Weights of a small transformer language model: 1130M tokens.
MLP neurons of a small language model. Each row is named by its layer, matrix (up: input weights; down: output weights) and neuron, and shows model dimensions 544-607. Each number is 128 + 32 x the weight over its row's rms, rounded and kept within 0 to 255.
After each neuron's rows, "fires before" lists the tokens most often just after its 100 highest values on Wikipedia text that the model never trained on. A number after a token or word is its count.

L4.up1861 [106 105 142 112 122 162  57 100 133 108 151 112 161  88 176 140 143  99  92 137 114 135  84 134 147 163 138 100 151 137 123 129 131 201 177 168 166 115 112 113 128 156 147 128 106 151 166 126 113 124 147 165 155 133 175 140 148 181 121 108 157 122 128 112]
L4.down1861 [ 85  89  68 100  92 137 122 138 116 145 169  51 165  98 137 106 153  85 156  95 171 165  80 198 167 161 110 127 132 132 138 148  70 126 169 203 152 144  87  78 116 105 111 127  90 135 138 116 136 143 108 207  67 142 132 128 128 121  95 120 117 151 146 124]
fires before: "\n" 28, "-" 25, " -" 4, " The" 4, " |" 4

L4.up1150 [ 75 109 160  86 146 139  97  94 150 165 172 109 133  98 184 107 163 153 164 159 178 180 118 122 118 143  98 158 187 121 126 167  79 158 126 115 122 130 148 126 125 113 116  96 120 141 142 102  85 133 121 183 129 112 171 127 176 166 103 128 133 104 165  74]
L4.down1150 [ 78 130  64 173  98 132 128 145 164 142 143  79 168  97 153 145 140 162 107 161  76 152 136 192 172 109 149  95 153 138 163 123 115 153  90 175 115 119 135 103 150  84 104 149  84 152 135 147 120 181  84 178 183 145 158 118 123 159 149  74 125 149 127 168]
fires before: "\n" 44, " " 13, "-" 5, " the" 4

L4.up2695 [123 174 135 147 140 162 111 162 167 110 106 149 145 167 150  75 135  94 101 162 137 134 132 138 135  80  96 125 132  98 152 129 120 104 131 104 155 156 179  88 122 141 125 146 170 102 125 141 129  90 154 105  69 168 137 117 101 115  69 150 145 107 149  78]
L4.down2695 [121 116 205 134 137 173 110 100 137 121 124 106 129  90 136  73 124 135 129 156 119 112 144 125 133 170 121 156  93  96 121 114  51 172 169 101 123 123  70 149 116 156  85 129  92 145 120 107 126 147 106 133 147  91 104 138 125 135 162 119  95 125 123 115]
fires before: " |" 44, "\n" 6, " match" 5, " in)" 4

L4.up2735 [125 144 138 133 144 154 155 139 122 129  95  92 104  74 227 141  82 123 108 134 163 120 127  68 109 129 171  71 133 192 170 138 113 169 126 143 159 106  92 176  41 199 105 106 135 158 103 153 104  48 141 101 183 107 145 153 195 132 146  86 136  79  86 159]
L4.down2735 [ 93 133  77  83 128 154 149 139  86 146 120  69 147  94  96  84  90 124 139 106 123  54 130 168 166 146 180 119 162 169  72  93 173 128 135 183 149 138 157 160 127 143 158 126  96  76 156 124 114 117 102 144 107 112 125  88 114 114 102 136 118 156 112 104]
fires before: "\n" 47, "-" 11, " |" 7, "|" 4

L4.up1726 [ 95 134 172 130 151 193 147 102 139  69 167  80 145 166 127 143 129 168 153 150 150 160 143 111 151 142 162 133 157 172 180  99  94 118 139 195 156 107 161 160  91 136 185 126 133 147 147 180 138 109 155 116 172 108 119 127 139 105 116 130  63 131 189 113]
L4.down1726 [ 92 123  62 163 153 158  83 124 136 123 158  87 112 121  55 146 153 140  80  83 104 162 132 133 104  65  73 182  97  41 112 102 129  90 161 109 150 132 161  98 100 122  93 150 169 162 150  81 133 159 101 145 142 129 137 158 136 150 124 111 173 139 107 166]
fires before: " |" 54

L4.up2642 [122 131 143 183 132 132 110  87 213 109 176  27 105  99 164 121 118 102 136 198  98 147 161 108 208 180 150 123 168  98 128 139 154 142 138  82 208 112 120 109 150 141 110 141  90  62 157 105 104 148 110 111 103 161  80  59 149  83  81 218 122 119  76 121]
L4.down2642 [153 156 140  56 103 126 162 134 148 178  80  77 150 109 154  98 112  44 134 150 118 120  87 139 179  90  74 155 151 167  93 111 106 108 132 168 155 163  40 106 115  86 137 179 157  64 127  41 143 129 110 153 109 159 127 144 144 125 134 135 115  99  19 123]
fires before: " |" 54, "300" 5, "Pro" 5, " GT" 5

L4.up2043 [116 113 120 118  82 157 130 147 152 145 129 106 129  71 151 124 137 140 106 171 134 163 110 125 110 199 101 120 175 163 136 116  79 177 140 131 110 185 134  75 129 128 116  56 109 181 145 125 106  97  87 206 118  99 137 116 202 150 107 118 108 177 119 155]
L4.down2043 [104 102 104 124 141 130 135 144 149 155  98 108 117  25 122 140 150 171 123 130 139 115  91 166 143 181 133 117 147  85 106 120  51 104 166 140 142 147 162  93 163  86  80 148 162 176 138 181 162 116 108 125  83  95 142 136 150 144 145 118 126 154 115 160]
fires before: "\n" 32, "|" 31, " |" 9

L4.up1986 [125 157 209 167 156 156 101 182 173  84  96 115 133 167 149  78 151 128 138 175  98 155 170 142 138 152  72  96 125 109 179 113 197  94 164 110 136 164 179 123 133 133 126 134 133 121 121 170 151 136 141  98 143 144 140 110 123 130   2 102 115 153 218 116]
L4.down1986 [115 129 143  65 132 161 115 155 121 146 107 105 170 101 135 141 103 161  72 125 106  90 129 165 163 114 162 130  91 145 134 128 102 134 193 126 154 111  83 135  74 136 154 117 146 118 132  89  96 126 139  96 127 157 147 180 180 144 177 148 141 130 145 120]
fires before: " |" 36, "\n" 22

L4.up590 [164 165  81 166 133 112 111 103 127  96 146 116 147 139 123 163 130 100 156 121 146 160 114 104 147  92 152  86 179 135 185 209  81 158 139 189 137 130 142 141  85 137 134 110 109 122  93 156  97 121 144 145 182 134  92  75 196  85 117  30  48  92 143 183]
L4.down590 [135 128 147 134 133 115 152 139  93  25 104 155 145 192 159 149 152  45  86 133 152 121 130 101  83 110 101 142 133  70 113 121  59 134 114 147 117 136 210 112 138 168 178 120 134 171 184 111 124 102 113 128 118 100  91 119 115 133 119 233 100  95 115 190]
fires before: " |" 87

L4.up2081 [152  88 136 134 172 131  91  72 157 118 149  75 178 127 140 142 105  63 109 185 111 139 141  80 156 111 188 169 113 150 146 144 139 120 128 118 120  80 110 136 146 128 139 151 126 117 141 162 129 143 156  75 144 164 113 147 156 103 120 111  98 157 127 128]
L4.down2081 [128 132 120  94 161 157 144 126  90 139 109  99 100  99 160 115 123 152 105 129 103 115  51 130 119  87 169 169 185  59 124 100 121 143 158  86 105  74 175  85 117 101  98 149 163 157 169 158 101 136 141  79 122 114 110 155 129 169 140 138 102 147 153 137]
fires before: " |" 77

L4.up1292 [109 153 158 160 127 125 105 114 182 109 218 112 140 141 129 150  81 140 191 134 151  85 111 134 145 153  97 108 192 104 155 145  95  75 129 130 161 118 133 122 156 130 156 123 128 132 136 192  80 123 149  92 127 125 186  73 139 166  85 150 108  99 166  87]
L4.down1292 [108 182 143 110 156  87 148 121 134 130  97 133 154 147 128 114 128 144  88  90 130 146 145 140  84  68 137 140  64 132 121 146 112  98 173 176 141 109  80 163 105  82 181 129 135 111 130 137 104  90 119 152 145 113 142 119 136 190 127 145 179 118 163 124]
fires before: " |" 40, " —" 16, "\n" 10

L4.up2340 [157 143 138 142  87 174 132 117 143 119 152  46 128 111 151 160 166 112 113 143 156 110 110 134 182 125 123 161 178  95 155 117 129 141 143 182 158  72 134 104 110 120 142 105 146 113 195 193 124  91  81 119 124 169 145 114 150 147 112 136  79 154 142 148]
L4.down2340 [120  73 112 157 126  93  58 160 154 119 103 134 136  74 100 168 136 137 140 122 118 128 137  93 176 202 166 120 138  96  77 121 130 135 137 159  97 166 148 127 191 139 115 195 119 105  99 190  89 130 107 157 163 137 190 131 151 132 136 121 174 181 100 161]
fires before: " |" 39, "|" 6, "\n" 5, "I" 4, "C" 4

L4.up2687 [103 182 181 132 124 169 144 174 147 158 132  78 142 140 144 192 123 107 120 138 200 126  97 118 197 137 130 137 135 114 137 153  63 130 132 157  92 110 131 172 143 109 135  63  93 145 165 157  86  11 121 107 152 111 133 102 156 150 103  94 109 153 157  91]
L4.down2687 [114 168 171 139 135 172 163 107 156 201 167 140 108 208 174 163 142 106  77  82 135 119 139 168 137 171 115 109 130  90 106 136 130 118 121 156 132  71 164 126 118  74 126 121  71 232 157 135  81 100 148 146 114  86 104  85 136 167 108 140 147 148 183  67]
fires before: " |" 63

L4.up1011 [224 136 138 105  90 131 117 128 130 115 118 109 123 133 124 121 129 146 109 187 117  92 205 129 105  95 137 150 116 111 196 109 145 133 145 140 171 113  82 152  97 173 140 156 100 101 175 136 115 117 135  60 179 109 130 147 127 137 154 135  49 143  14 187]
L4.down1011 [152 127 109 133 130 149 152  97 143 156 118 139 162 103 151 114 143 113 109 136 115 123 164 167  95 116 185  84 189 135  99 130 126 108 172  87 148  73 151 143 125  92  90 107 151 147  93 109  93 102  83 156 126 109 141 173 181 117 141 102 196 117 109 110]
fires before: " |" 44, " Ath" 5, " precipitation" 4

L4.up1166 [149 205 147 168 133 122 135 195 151 110 126 115 150 128 129 109 178  80 140 119 143 123 147 147 153 117  34 123 155 103 126 113 171 155 157  94 110 132 167  90 148 152 137 125 162 115  91 156 115 146 126 126  84 112 143 102  98 113  79 124 130 150 147 107]
L4.down1166 [127 118 179  88 137 181 111 114 133 121 119 112 155 151 169  91 122 125  85 197 102 163 148 149 109 142 119 120 119 139 162 171  56 138 178  83 132 142  90 142 118 125 129 132 151 171  97 105 124 105  77 105 150 148 115 151 132 131 162 107 122  92 149 115]
fires before: " |" 55, "\n" 26, " —" 6

L4.up2494 [ 88 113 154 122 140 174 112 173 151  52 150  90 147 126 121 168 164 171 128 115 179 121 140  98  96  62 192 144 169 171 119 111 106 175 124 147 161 140 106 175 121 174 180 127  97 149 130 157 174 107 175  70 130  96 139 127 133 138 122 133  71 149 144 124]
L4.down2494 [ 74  80 144 106 123 165 105 176 107 169 113 105 150  90 134  93 167 102 203  91 160  97 111 168 146 140 167 114 144 217 171 140  87 160 144 117 119 173 105  92 129 125 117 128 169 178 211 114  75 153 127  97 138  39 165  95 113  77 135  89 140 108 190 166]
fires before: " |" 59, " by:" 9

L4.up2978 [107 114 126 139 114 202 124 171 169 130 185  77 206 134 163 130 129 121 124  98 108 221 125  99 209 179 154 124 102 168 135 194 104 165  96 154 134  69 107 138  78 135 189 143  84 136 128 146 165  82 121 135 159 167 110 100 187  93 130  83  15 136 131 194]
L4.down2978 [108  57  63 161  86 140 120 119 104 138 178 166 143  84  89 121 139 153  90 110 135 133 165  68 142 149 164 164 138 163 165 167 132 194 180 109  89 139 174  87 142  68 135 134 160 106  88 105 130  87  74 152 138 190 125  99 162 147  94 180 139 146 140 167]
fires before: " |" 60, " metres" 4

L4.up1339 [124 152 125 130 142 203  68 159 255  66  86 113 151  90 151  94 167 124  65 144 100 162 145 116 100 127  86 105 181 114 116 141 146 124 115 142 121 183 155 136 152 106 131 131 115 114  91 116 148 134 135  95 123 157 126  38 152  84  40 117 127 129 157 152]
L4.down1339 [140  59 119 173  86  87 122 126 146 163 157 114 120  68 138 130 114  72 168 102 127 161 105  88 138 178 100 134 115 156 101  61 122 109 131 138 117 157 131 136 169 155 157 162 105 124 105 114 175 177 119 149 162  83  98 104 183 114 151 152 135 174  52 116]
fires before: " |" 65, "\n" 12, " —" 8, " –" 4

L4.up2337 [117  94  90  69 148 193 114  88 147 141 119  98 127  98 155 190  95 121  45 112 113 163 100  14  98 109 170 127 211 105 117 133 101 114 117 231 159 139 118 122 106 150 137 136  87 165 111 158 114 134 112 164 155 106  95 167 145 183 159 106 113 118 134 203]
L4.down2337 [ 83 110 122 165 119  85 156 153  81 128 122 115  92 121  98  94 159  89 147 123 216  87 144 147 167 157  67 202 106 107 165 136 140 101 156 115 142 100 133 130 140 143 104  95 135 124 134 139  94 133 138  54 112  80 130 113 144  85 103 159 134  76 155 146]
fires before: "|" 63, "\n" 14, " The" 4

L4.up2964 [134 148 124  81 180 170 142  86 154 130 170  64 127 112 141 158  78 115 152 142 100 160 127  83 190 129 176 124 133 112 151 211 133 133 105 116 145  84 106 104  90 130 198 124 121 118 143 130 147 177 150 131 156 106  97 144 178  60 113 108 114  89 136 150]
L4.down2964 [182 153 104  98 116 123 139  94 130  22 127 143 207 154 142 145  94  98 103  70 165 136 149 165 119 102 124 137 134  95 125 119 123 125 113 154 125  91 122  85 121 120 139 120 154 156 162 154 121  44 169  67 187 121 136 114  82 157 117 201 111 151 165 141]
fires before: " |" 56, " votes" 6

L4.up2607 [108 116 169 137 125 198  88 125 179 120  71 109 106  96 154 127 111 110  72 111  88 197 190 136 107  95 101  64 153 121 160 143 143 128 143 115 144 168 170  89 138 170 111 148 126 153 175 128 157 121 114 122 112 144 151  77 162 152  50 110 128 125 137 108]
L4.down2607 [144 110 188 146 114 152 127 191 185 167 138 126 154 110 162 173 159 107 134  62 115 175 149  82 145 124 102 104 106 123  99  73 125 124 204 174 126  79 150 136 179 145 157 129  68 169 102 137 102 155 127 125 117  78 119 143 135 158 161 139 141 194  82 139]
fires before: " |" 57, "\n" 15, " —" 9, " –" 4

L4.up1 [106 150  91 161 137 214 166 114 154 130 168  80  80 152 205 181 136 162 167 117 110 207 134 121 165 150 147 105 128 173 164 196  99 144  90 137 130 125 147 162  96  77 173 149 111 138 134 130 118 116  92 158 152  96  89  97 173 100 123 100 118 109 101 175]
L4.down1 [176 148  82  90 125  96 175  96 105 165 104 147 127 105 107  80 123 116 110 120 167  84 120 172 123 159 124 169 165 150 102 157  97 105 183  98 134 139 118 177 137  75 109 123 136 111 136 123  35  97 104 124 106 135 101 147 101 173 107 151 120 103 103 113]
fires before: " |" 35, "\n" 8, " —" 7, " m" 5, " o" 4

L4.up489 [ 91 138 100  87 125 155 103 128 127  91 101  60 123  82 171 142 136 127 144 176 106 138 103 122 146 168 160 122 123 116 160 184 110 178 156 114 232 157 115 106 133 166 120 130 137 164 157 147 133  63 148 123 128 181 133  98 162 102  92 145  75  49 141 140]
L4.down489 [153 201 106  96 141 135 112 126 150 156 139 151 138 138 107 110 156 109  82 128 140 111 102  44 107  95 168 146 144  76  75 114 148 170 131 120 133 138 165  84 197 104 102 116 108  91 157 101  90 147  76  52  85 137 141 140 137 145 100 128  92 118 127 132]
fires before: " |" 51, "===" 6, " 1" 6

L4.up1669 [107 144 137 134 146 136  84 129 126  97 124  68 181 121 157 118 147 104 128 145 143 136  91 147 172 136 133  90  72 125 152 157 149 138 134 165 164  92 118  61 128 138 113 111  96 127 171 124  64 120 139  78 157 138 191 139  82 165 117  95 124 167 120  97]
L4.down1669 [118 105 134 127  97 119 156 138 143 116 117  54 181 140 144  78 161 135  92  80 143 131  88 192 112 127 108 157 154 153 127 137 154 130 108 135 113 102 152 121 120 119 119 125  86 148 152 112 111 119 150  98 116 133 129 127 112 173 118  95 149 108 169 100]
fires before: "\n" 24, " |" 22, "|" 12, "-" 9, " Beijing" 4, " The" 4

L4.up572 [ 89 133 132 123 165 215 132 138 163 133 114  76 143 138 137 174 114 146 118 114 173 123  91 111 151  99 155  99 169 102 187  90 125 112 159 181  99 124 172 147  79 139 118  81  85 175 137 189 118 138  92 161 171 177 206 146 147 212 129  86  90 140 173 136]
L4.down572 [ 81 137  66 121 169 152 127 133 119 157 159 106 152  98  93 105 111 109 154 108  93 107 130 147 103  67  83 116 187 127 177  62 119  68  99 155 137 171 142 199 125 165 154  92 132 185 102 109  92 120 111 132  55 165 158 135 149  95 146 143 167 126 118 103]
fires before: " |" 50, ".0" 4

L4.up1297 [ 69 126  74 103 143 164 130 118 108 161 163  76 181 123 167 139 150 141  95 136 135 160 161 123 177 152  99  76 187 162 112 218 100 192 102 111 129  83 109  62  87  85 164 180  74 130 125 178  82  99 140 114 108  94 134 109 122 111 135  80  67  98 156 171]
L4.down1297 [127 134 127 149 116 114 148 119 117 103  82 150 143 108 105 148  81  85  78 126 116 150 203 177 148 102 110 125 117 127 116 128 153 156 148 104 123 130 165 182 180 156 148 152  80 124 163 145 163 120 104  70 127 181  84 182  93 145 137 143 147  86 131 144]
fires before: " |" 34, "\n" 24, " /" 11, " –" 5

L4.up1536 [118 101 129  90  92 171  92  97 155 130 153  75 110 155 129 170  98 133  94 162 123 160 112  69 142 116 201  82 172 188 122 162 136 104 104 188 189 188 130 146 113 147 137 115  83 133 152 131 112 144 120  88 148 121 142 123 206 114  93 109 118 117 111 194]
L4.down1536 [142 133  65  77 123 133 123 103  91 148 184 155 131 192 108 190 129  88 124 115 148 186 136  95  69 128 107 148  87 107 142  55 155 143 103 112 124 135 139 106 149  94  94 145  98 156 115 164 103 126 148 128  54 136 146 120 131  87 152 179 168 125 112 131]
fires before: "\n" 29, " |" 23, "|" 14, "-" 6, " Loss" 4

L4.up1812 [113  97 142 145 109 131 150 184  84  95 104  98 122  95 149 111  80 140 117 153  95 141 141 128 150  69  97  60 135 130 122 135 132 143 210 116 150 150 136  93 129 138 139 140 106 141 173  94 103  45  88 101 148 157 125  96 103 168 129 116 148 131 141 149]
L4.down1812 [160 139 138 165 161  85 148 145 118 179  74 144 150  78  96  99 115 145 110 137 135  93 151 135 149  93 123  73 103 125  92 174 125 136 134 110 125 110 147 107 120 179  83 156  99  72 124 157 204 198 126 129  71 158 120 143 125 124 115 127 127 120  79 116]
fires before: "\n" 29, "(" 13, "-" 8, "The" 7

L4.up1318 [156 139  96 132 159 141 100  65 105 125 162  80 149 159 171 152 101 156 150 140 147 116 143 120 109 141 152  85 106 145 214 116 150 192 185 126 129 108  87 154  46 134 117 111  81 145 119 124 114  86 171 165 155 114 122 181 115 136 156  67  95 101 125 143]
L4.down1318 [132 126 136 101  87 125  83 153 121 107  78 103 106 116  94 124 129 187 151 109 159 120 111 120 149 171 119 146 186 141 152 110 132  92  85 131 158 133 140 126 146  58 111 154 113  90 112  87 145 113  96 161 131 160 110 120 168 161 171 145  98  95 168 155]
fires before: " |" 54, "\n" 8

L4.up2397 [ 92 117  88 155 120 207 136  79 133  88 136  98  99 137 142 140 134 107 137 174 124 217 153 134 207 109 174 127 156 117 191 170 114 172 145 111 173 133 148 100  84 152 130 117  82 114 174 181 158 127 108 117 174 141 125 156 153 105 116 146 105  91  88 153]
L4.down2397 [131 145 160  83 122 143  89 116 127  74 144 182 154 107 193 181 144 120 175  68 162 111 103 128 128 111  58 120 184 145 187 152 180 150 147  92 145 105 138 118 178 146 142 171 116 138 113 155 146 147 163  78 158 126 131 104 109 128 109 163 122 138  93  75]
fires before: " |" 50, " (°F)" 4

L4.up1749 [122 175 115 122 123 168 198 111 127  82 141  87 173 166 132  62 166 114 170 131 217 151 164 111 145 123 151 128  94 143 186 194  55 151 140 152 137  92  92 118  89 127 152 148  83 110 112 160 136 108 106 111 135 120 100 137 170 121 139  59 110 109 141 116]
L4.down1749 [142  60 193 142 120  94 160 148 118 212 114 129 154 115  82  99 156 164 160  87  94  91 153 115 139  94 109 131 133 127 134  75 136 128 140 179 106 105  89 148 120  70 178  82 128  93 166 177 140  69 133 193 128 108 135 160  66  72  99 152 124 107 134 185]
fires before: " |" 47, " ==" 8, " in" 5, "\n" 5

L4.up2132 [109 138 118 118  88 165  64 145 128 160 112  97 187 117 165  93 131 139 107 197 178 138 100  89 180 121 102  96 216 135 156 102 103 162 169 145 137 178 184  99 162 126 141  67 163 124 129 134 112 138 112 186 100 136 142 189 114 157 120  91 115 179 166 120]
L4.down2132 [ 54  93  94 151 103 114 161 121 136 133 108  13 181  43 165 116 115 140 101 123 157 129  74 186 112 137 113 109 158 123 147 170 109 128 124 138 127 130 179  64 156 111 113 144 129 156 143 123 168 154 127 181  56 145 134  96 115 171 100 123 118 120 154 103]
fires before: "|" 40, "-" 21, "\n" 20

L4.up1333 [106 103 161 186 159 175 112 113 154 126 106 112 138 165 150 185 113 108 153 126 190 109  79 114 132 104 162 101 192  82 117  88 144 102 108 123 132 165 120 110 113  99 101 122  92 168  93 133 113  64  95 132 107 189 152 146 131 164  85 174 168 177 117 100]
L4.down1333 [120 177 129 131  84 147  93 107 110 168  90  76 175 110 158 154 110 122 135  83 111 157 146  72  61 113 121 104 142 131 149  81 151 117 116 134 144 150  93 120  76  99 158 113 151 168  88 131  81  66 140 135 152 140 169 142 139 114 129 150 135 123 103 141]
fires before: " |" 41, "7" 5, "°W" 4

L4.up2973 [126 134 146 151 126 166 133 121 191  76 127  83 174  93 141 187 200 121 124 177 160 179 137 101 136 196 140 132 114 150 153 129 153 144 127 177 165  67 123 119 105  91 120 105  94 159 194 173  84  80  55  96 175 141 115 151 173 175 133  90 125 109 141 190]
L4.down2973 [166 107 174 167 151 147  54 172 171 120 129  89 132 117  87 153 150  96 115 157 111 180 199 124 103 174 159 161 170 111 145  77 149 151 175 168 136 115 138  44 120 130 170 113 153 113 152 145 133  68 124  70 179 171  97 203 175 134 144 107 111  91 126 205]
fires before: " |" 78, "|" 8

L4.up2629 [ 96 109 182 152 140 198 127 118 140 114  98  69 176 154  83 133 105  88 149 125 139 165 152 106 152 161 163 133  98 168 187 134  72 166  94 167 130 136 118 130  98 169 141 110 122 134 142 142 129  65  78  86 181  91 145 158 135 132 130 129  57  95 151 150]
L4.down2629 [117 103 132  95  98 168 114 155 188 135 121 103 135 176 120 141  94 176 142 100  86 155 163 145 116 139  98 132 127 100 170 153 116 130 144 123 130  72 150 122 101 151 156 135 127 155 104 133 123 117 130 150  73 111  97 157 162 131 169 121  92  84 127 218]
fires before: " |" 54, "\n" 4

L4.up2515 [186  96 159 127 121 145  72  85 207 126  90  91 125 154 170 165 116 175 107 147 100 156  89  98 119 133 136  90 175 125 117  94 120  96 171 148 147 169 123 162 109 163 158 129  52 101 130 160 141 112 136 159 129 122 130 141 200 159 113 101  84 206  83 162]
L4.down2515 [ 80 118 107 139 200 117  98 114  82 130  76  92  50 164  89 106 170 183 120 109 167 201 136 130 113 130 123 118 146 139 143 127 136  80 108 125 135 120 175  75 161 138  92 102  93 138 168 149 163 165  89  70  69 102 152 119 133 132 133  99 173 117  99 104]
fires before: "\n" 42, "==" 8, "The" 5, "In" 4

L4.up491 [ 80 153 135 140 159 140 115 153 133 103 168  76 136  99 105  77  99  80 149 107  82 226 151 115 183 122 156 119 201 152 117 130 137 118 129 166 170 137 153 130  89 222 175 143  84 160 153 142 159  62 149  93 103 124 193 150 150 135 109 121  70  65 133 129]
L4.down491 [157 151  94 115  83 130  84 154 150  97 119 161 153 165 161  88 150 137 169  78 129  83 145  91 163 146 144 124 105 133 148 138 153 152 113 128 119 119 124 139  87 136 126 123  94 183 116 126 101 120 152 160 120 159 128  81 148 127 101 178 145 103 160 167]
fires before: " |" 51, "\n" 5

L4.up561 [116 102  92 108  92 197  94 160 147 138 113 132 142 129 169 127 132 145 100 129 109 156  86 122 104 125 135  36 160 124 143 120  90 161 167 142 154 205 141 125 112 130 168 121 105 142 128  93 107 124 143 176 129 101 177 122 176 166 121 128 111 150 124 128]
L4.down561 [ 98 111  93 127 177 166 166 133 161 154 112 108 112  42 127 172 149 183 124 154  95 159  90 181 165  95 115 104 148 134 140 154  90 124 154 131 118 166 153 105 151  88 107 141 163 115 141 160 109 135  49 195 140 106 142 146 170 170 115 102 131 154 142 170]
fires before: "\n" 58, " " 16, " |" 12, "|" 5

L4.up130 [135 110 142 148 112 144 141 159 131 106 182  88 168 111 110  75 123 181 191 198 118  58 130 112  94 136 127 142 126 148  94 181 136 131 127 144 171 111 165 106  99 143 131 128 109  95 188 139 142 137 191  91  78 146 111  86 158  86 105 127 105  65 160 146]
L4.down130 [111 159 130 142 121 123 142 123 142 136 109 135 143 145 140 143 119 119  97 127  62 124 202 141 174  75 104 181 170  70 131 180 115 153 139 142 117 153  22  81 110  95 148 170 171  44 123 128  92 146 104 120 143  76  88 137 220 140 104 110 125 122 128 167]
fires before: " of" 43, " and" 12, "\n" 8, " to" 5

L4.up2786 [136  99 143 153 106 144 116  78 134 118 172  43 159 167 136 170 103 115 171 166 176 176 121 136 184 102 199 134 121 113 100 143 151 158 109 184 146 129 111 124  79 100 193 116 115 141 126 129 125 165 143  98 108  58 102 103  97 171  63 126  47 151 101 129]
L4.down2786 [ 93  73 121  40 106 144 143 117 188 103 141 141 165  65 194 122 138 132 143 124 123  92  73 168  99 143 176 147 151 171 137 118  95 115  90 105  99 209 102 133 159 105 116 119 177 134  97 102  73 171 176 100 141  90 197 148 147 148 154 105 154 138 137 116]
fires before: " |" 56

L4.up1632 [149 130  87 151  69 221 148 131  95 119  97 112 161 155 169 116 118 201  98 153  83 127  64 115 140 181 133 136 177 174 167 189  80 116 159 186 130 136 193  85  82 113 167 116  83 144 132 113 151 103 121 110 138 110 121 137 190 110 127  72  98 109 115 145]
L4.down1632 [178 150 115  91 144 127 106 149  45 130 146 146 220  82  91 172 146 106 108 129 144 121 162 145 111 128  95 137  76 124 108 190 109 114 148  69  71 139 165 144  96 107  96 118 171  42 161 103  89 149 135  91 146 136 130 138 138 113 108 177 122 126 153 165]
fires before: "\n" 27, "-" 20, " |" 10, "|" 6, " guns;" 4, " of" 4

L4.up213 [139 111 119 130 104 195 141 115 149  95 128  74  89 135 185 171 165  96 117 123 162 155 116  48 174  38 223 154 126  97 123  81 141 133 150 142 134  96 152 183  91 138 125 104 133 164 182 166 124 109 133  89 179 138 154 155  92 202 134 155  68 104  71 123]
L4.down213 [140 155 166  60 137 143  75 132 150 132 141 126 137  94 168 162  94 139 143  97 133 109 132 110 116 121 162  85 173  74 106 137 125 133  93 128 118 163 101 132 142  98 145  94 102 139 166 126 141  72 127 147  96  52 143 137 175 153 155  84 119 157 196 146]
fires before: " |" 53, " " 4

L4.up2427 [159 142 141 155  95 139 140 149 105 100 114  93 106 135 202 129 155 166 118 154 109  95 142 137 134 142 154 128 184 101 149  95 111 126 196 108 141  78 148  92  69 144 143 125 120 161 156 160 149  94 151 134  92 175  86 142 195 159 133 113  69 111  76 120]
L4.down2427 [162 110  79 104 152 117 134 144 147 175 146 192 147  91 168 104 143 101 138  82 133 137  98  36 184 103 105 105  82 126 145 105 175 104 106 157 131 161  40  91 164 158 134  69  99 119 102 129  94  85 186 131 115 136  98 115 105 120 164  96 158 137 126 158]
fires before: " |" 47, "\n" 6, " /" 4

L4.up1984 [169 136 130  94 122 183 105 136 174 110 111 116  97 133 164 119 136 124  94 201 163 124 152 132 113 163 154  96 188 120 153 169 101 114 148 115  88 141 104 133 140  74 113  50 119 152 137 160 164 102 102 188  99 136 134 126 130 127 162  96 133 165 148 109]
L4.down1984 [ 41 103 132 120 194 177 140  74 167 113 123  76  84 103  87  97  85 110 123 136 161 155 116 114 133 109 133 114 153 106 141 166  49  86  60 131 223  71  97 129 121  90 143 180 156 103 145 146 126 124  83 116 106 142 139 122  99 145 126  90 107 223 164  88]
fires before: "\n" 47, " |" 5, " " 4

L4.up2851 [ 94  99 109 130 123 133 105 109 153 115 107  88 161 148 116 108 163 147 173 134 168  74  71 137  94 147 140  82 194 148 180 138  89 126 165 114 153 168 193 149 139 145 145 145  79 146 179 204 162  75 171 153 102 131 162 166 158 133 111  81 120 140 166 120]
L4.down2851 [102 133 155 130 150 134 162 100 140 204 112  91 118  86  98 179 115 149 146 129 125 126  69 123 124 150  95 148 127  83 164 198  93  83 106 107 154 112 152 184 152 148 144 164 142 178 137 158 109 121 108 182  90 153 166 115 117  88 151 101 113 171 165 116]
fires before: "\n" 38, " Upload" 6, " " 5, " .9" 4